Weights of a small GPT-style language model, trained from scratch on English Wikipedia.
Architecture: rotary positions, no biases in attention or MLP, untied embeddings.
Training: a variant of Muon for these matrices, 1407M tokens, 10735 steps.
MLP neurons of a small language model. Each row is named by its layer, matrix (down: output weights) and neuron, and shows model dimensions 304-431. Each number is 500 + 25 x the weight over its row's rms, rounded and kept within 0 to 999. Numbers have three digits each. A neuron's up and down rows have the sign that makes its largest values positive.
After each neuron's rows, "raises" lists the tokens whose logits its output raises most directly, leaving later layers aside.

L5.down1089:501494521525530519528531531547511456500534515506520477466522446544516497492530499468551522483513523524530542517475535515492514489504525459486496459521515422462495477534525480469505486495517501488482502456504517488471510510502432536481503515494506496507504503515492509506451511501503509531512469471512513538509534507550492506491521489428501492483504534510507479460502480458459502472489
raises: " 2023", " 2026", " 2022", " 2025", " digital"

L5.down57:493514515536529535492499474515474536534491481446472485498476488497496486512492455492483495496525503450516506512519494470496509532496497487509553467501540553512496543534491530469503503509460510487534461474534470488458522492506490477461507498487508505505535507489536454493494558478436548497510495501496490501539511533459453488531475465511498483466491504467466461511481508502492483526420
raises: " March", " January", " 2001,", " February", " April"

L5.down86:489522474541503460527531486517531563488479500506520442523538508503473491495500475489520522510455501536505483506475539503499488502472514490459513499471514496538490493527506508517525439506503437530486500488487491540446523490482490528506496467481478487472497549497491495502493458456505487519496427530507532514471490465506504498492486495502476469480506486508488536438522507510491520504531
raises: " did", " portrayed", " previously", " had", " thought"

L5.down78:488504507493480478510501497499505470490489496536484463504502463489503522535482530510554511471499477447483536458468543532466474510494482529492472449548537528504534546490503479519463494508524503517523543484509514531504519531503474525494490475558490487476505508502480472486500506506466506516504508514526535492521532481543495503465498471544447476507492478476478501458484493504469570529501
raises: " school", " graduate", " college", " School", " Schools"

L5.down1010:500484488511504500521540527527538484468491518475513556472441483492463480515518520459477488506469481499482481503500527493484498504467503515475464461506522499467514488518475468501496477536523520481481529460500497547481482484504475495546507453497458506483505514503474512405459474469475487495515490485497511482519532488486509482510500465522493501506501526477486515436509475489495501522509
raises: " towards", "ing.", " throughout", " on", " across"

L5.down1244:518489510509488514509510473518538484499473503513523512471528495508495482527525507458473527533497510536503493452482509466480495468473460512510516478483535499465519478491504483505510498528506504513496527547433516463458513499488509516527483499509520485505515539459535488535470461511511512539482471494503521511507491524502505474453449519452531498521505529541460493486502495514487560505534
raises: "\n", "This", "\n\n", "From", "Upon"

L5.down885:520490510509519505537477485502508545518521492534475438476512487500533523549447505532470489498519528460489493441525529506507523500493475521492495512499543512468448516476486514472506552483472515503491494516534463460456543477472521475539473549520558509531496529531517492490530467532499502511500530499513525476505540500490470502510527480491546429534519513514526498514495524512504508516500
raises: "ty", "ches", "ke", "ima", "ces"

L5.down921:461526538506472466522467536452504527498498544526511480510502511491415440497457540449484507534519489503475458498545513525502525465483540482453526463472541495521506521503470509480558494502472567511525475506544511535523498481466498477446490512472474508482538531469487498512442497499511505511514453492468550488473487502540527539502530457489491483445515485475475504427491462483500503554502
raises: " way.", "ched", " lasted", " occurs", " includes"

L5.down21:488510487481509513493506498513520515525498480499481466433441508548558497513516487516488509481498482495513442466465471500469523519492480511456500464476480493479520532464499491472531505500487503480523501513466449510474502560448481555513454461499476545531471504467428547487487540523462512478514541566513516548488531475490479514474544497509555515484481491461500503485509493470541514523481
raises: " themselves", " were", " are", " include", " include:"

L5.down156:488543477520517475505546442539552539460528484495545464487503495463501502475468484487490574474519469481504459526512487525503560486504506481511550469514532496523524474474479514470459504544480512496513521501510498500466499433490500500501479518456482509510484515529505502507505498522502483496470494513507486478496484459509514460512535494520485476460483543499459495494501458520555488516543
raises: " could", " can", " has", " provides", " includes"

L5.down289:480492438470542560467489447489469468447495522457530479488466475505513496488480517493495468480482566482540471504498450483517495484490466515465454492499523501523491482507528492495438500488528510525554470484508520470496493502451488541522537520499459465510504529517512512447475475495473512511488514478476524509493503482514475530509506493475497484444470531515490479500505509523527511498502
raises: "ique", "ire", "if", "id", "ise,"

L5.down264:509508557560507533498509494484501438451532493506489479524507489462532489514488477499500466544486515492501497482463489433532483505522522499505508519494522536503515474538517544509493468516522482483485543513507485531495517484516498518511503532494516522486479477502534571481555535483519527511524451463504509538522479477560462557511474481469529461482536457525524544495524512451541485491486
raises: "s", "s==", "s;", " Order:", "duc"

L5.down1012:512535483480507485489495504523521542495515497479496475489527495484520485528508506513513505466503466504520454499560495538517481487462502476504493454422503500464459532515490538492525514513504496464531521474530473517495463526462469495489501513461499546530532497508431539524514518567505503531506532518492485526456521521469458490513504479540539484528524455511517528480467480478493497492508
raises: " are", " have", " were", " include", " continue"